MLP neurons of a small language model. Each row is named by its layer, matrix (up: input weights) and neuron, and shows model dimensions 272-463. Each number is 128 + 24 x the weight over its row's rms, rounded and kept within 0 to 255. Numbers have three digits each.
After each neuron's rows, "fires on" lists the tokens most often at its 100 highest values on Wikipedia text that the model never trained on. A number after a token or word is its count.

L5.up1:090107187105134108121108136093103111141110095133104140103080125117146147109145108093076103159130156123094106120142104112148122144092091127108138130137132129131134132080095122106151085135136151141118121135140103130145129124101145150102129134098104147130105111133052089136084117153178150171115104118144109147079113133143102121105124138100150146124120096147156104123091138133133126131149120087147144140129111145115090132136127104114121107160131080147114134159123095101116094171118119146110122128115109103146107144117090125077135127116123085090120171138099140090151130091137163120
fires on: "," 60, " United" 16, ".S" 7

L4.up701:093112145130087099078090104080122135101106058154147144148130103175133119148124134140106094115127118154091155138131126162138147142132125162127152160156110098125162121135139125122151110135131127134131153076097149188115137140107123119111138128151091142126159122173131109147149125157148128106099097088129114169079110129171171140140126163136114112112120154123126135161115145117153133125178158116110132134106106127147127076105102116147135119168129139150138075146088147105178117150134130128109177111193134119121127103119096116123114118172175106127152108132147126085116130166097074151
fires on: " and" 27, " +" 16, " &" 15, "in" 5

L4.up1258:128111133166145111110111145139113143103105127106141137158140134128062163143107118183126137130117130130132142121159108146126132144121153136146148088107084142161101149140088107114126117156110125140139141155135071132109121141122132161130190137135112121150132233126131120119157137118093146128110125108108165113107108145170120153117157103090107113122147127088134083145102148130113178129133145066127105141151119154128095163126107145160126139164166128167124120123096079120116098120120125112139150109105128122132182120105128115149117158120131099105172122127125149120151124142133125121
fires on: "il" 15, "L" 13, "l" 7, " temper" 7, " El" 5, "el" 4

L4.up585:131122113102161138150139093125144137143140106107072179119134099114144103143112104152158077132113133156155138130133126182160129136123124105141128173101109129110100108117129163133135088166176083113121108125116103126064155158136155141132088105157113130154112116131141147117157148110144142093142140173119118108092157119131155156133128124124136116157163171141087127145118134096123128132142157155123140131123113113156127122105154169153139054136117140110161158158142172112087096101129109147126110160143141096119130132160142088126134138178147141141142129115121156130133116146080106176
fires on: " an" 34, " An" 16, "An" 7, " Pers" 5, " ind" 4

L4.up737:107131131093143118114135136120166140110111128103140143135136103147154147155140114117105125110138129094138078118148122133150108123129123068148107116146164165079139115107159121100128117137134110138100102131115102131124127131142099151095148149109141092171159177129101076068150109134066165109141076163128115112102130118133140142157101098140149126160155147109120101156105132145126120103177112100135155120141137139155117141154145104092126119122133115115128095065152122112145136147096123106128139117174171140150141153162130141112115108123142127087113120115153087140129165131118137145
fires on: " U" 43, " comp" 12, " co" 8, " Pro" 6, "aly" 4

L4.up939:141118096142154122132156121169114117169067160122201142151156169093104163112092100133123092161092131120087137116119111134136181139153121089140163148142087118112112115111136117142138132095126098113130113103112124139123096113143104147155114148127137112124134115160118107097148139134149147151146121108122141111126157103111113113111155133112113111140095144109082192145088098108160141130126109143110155132146108142138105117123162136129096112114189116153126108144122116132117166138120115099121174150132119141131136095133105189122141112116123132214129111135139068092133156176168114138
fires on: " to" 26, "," 17, " " 13, " when" 8, " can" 6

L4.up128:109129161130134119122127148115102127066109088125102169115188179134135126087131138114161122143158140175155090131146105109116118102086107084116132139138124119128115133152109081126159088087142150121142111172139117140135151117145139119149097129138099133117124108135119127138085138135162183119129149144116135097113142132137097174106146139157082147068183138120129112132134098124097124115129097123149161120136114158109105120117110145116080093152134143170128128134136100156130116139131091139098087103101103162129127138162104122115099113117132103157120128140126173105116104108096132062
fires on: " an" 67, " An" 5, "," 4

L4.up236:110122142118136138124197136154091110126171142135161105172179147146121129148167123115116140115093146181179098132121132130138158137118108173108096097112114116109145173162128129124124184148130114115108142141125128118168159133108111127109108108140110093113135135116109151139165159128088163133117141122138125103124088147102148153151087104155127146150141135109154103117124130114106141153141101089124158132121146102154126103120119115115138094098132152126111108167128139153148138074119132129130144162150103153145119143131133154126145126123159156118124150166118132145109126138106102137
fires on: " and" 65, "," 21, "/" 8

L4.up955:137155114095133093113116121123183101128156085158122123093155162123156135109188097082115137132119143107143173108132148138090165143135099113113167117101126134096138166136127149141143125144172122125105100129131108137145180140123124113113105139143191143135127117089141111106123137100188192076169127141151139150116129113125118140103162155120126143158145149125125146139157119112078151135135109104150152112094135122141103123134128158122110125099129127119107101129103114125125100125125145117135126137109088146137131052150119138119155083139137161112120151120110111166094134156112180160
fires on: " based" 13, " an" 13, " Conference" 10, " focused" 7, " An" 7, " expl" 6

L5.up1387:129102112101126159136112087099126097182127129134171146125162125078102108110159116201127131107149137126142125128141107100136110165157097141126144159166140163119140116146135120103157138150108148126159143133120163132127158121148109108101127143109115138132120165127132137088166108119075146158123104140132128129114089142143124124148102090119190143132175121104105131122105094151098160128144130115130129131130134138128133107154151130114116115109131110167188090105120193123135179100117143131146127136174106129105156123107148131151097140121117105108143086145127045097121137167143085125
fires on: " U" 15, " comp" 12, "ou" 9, " O" 8, " d" 7, " A" 4

L4.up918:120113129110044146143131130146142141139149125089180121136116130124133162125160142101085102145165114184106113133123137143156154133152134128118119124114088175139134118139116084131128101140104139123135143134147143105103100088091138151108122140130121086085124181104130093151115128128136119124165151143137107146158157154163128141130125127148131103137127095106175129109117157110169110110163112085127121106099117095131116120081101142142112131150096150141110121133103134128138074133122141129136092157176129154121133116111141121114113127130158111137162138080095106156100140166122142069
fires on: " University" 19, " and" 10, " cur" 7, " Institute" 7, " College" 5, "ag" 5

L5.up890:144125123164145103148143137138103158138120112096088170150115103111173180144138173154152130126109128142094134143121136137121101158111099157137119146148118104164104120149117117132153133161103134144152097155118105176139110114163113091149090093097131155112180103094116119090155102168130112150161189133142142124112151132117112137110141103115119150107124097086102053155159087126112166161150166064120120120145144124121112128121121106159144149112162113114118124130101128106156134106161137098125094144114112177117130132152106146134157084142182109120148124125128108110106091113105100176
fires on: "u" 24, "al" 12, "ak" 10, "k" 7, "il" 5, "el" 5

L5.up456:119079176151113173126124144144127131128114159092142099102121164088120093159183145151080088095119152083082095147144127148114146134086074166163069103121126092106153129115089130040141119151161117116140148128135131156114091122080139084090124091153160143099144126148123179147114111160104124139171108086107118107163125160112172129122135127147120092070100113095172108121122151167097123126145112112130120097155127155149106132109147133126143133131120154139094138105102155111109120130127127137126156162146098140133130151097154106148101158158139137146122116124168115129140125146095082116
fires on: " and" 38, " who" 10, " one" 4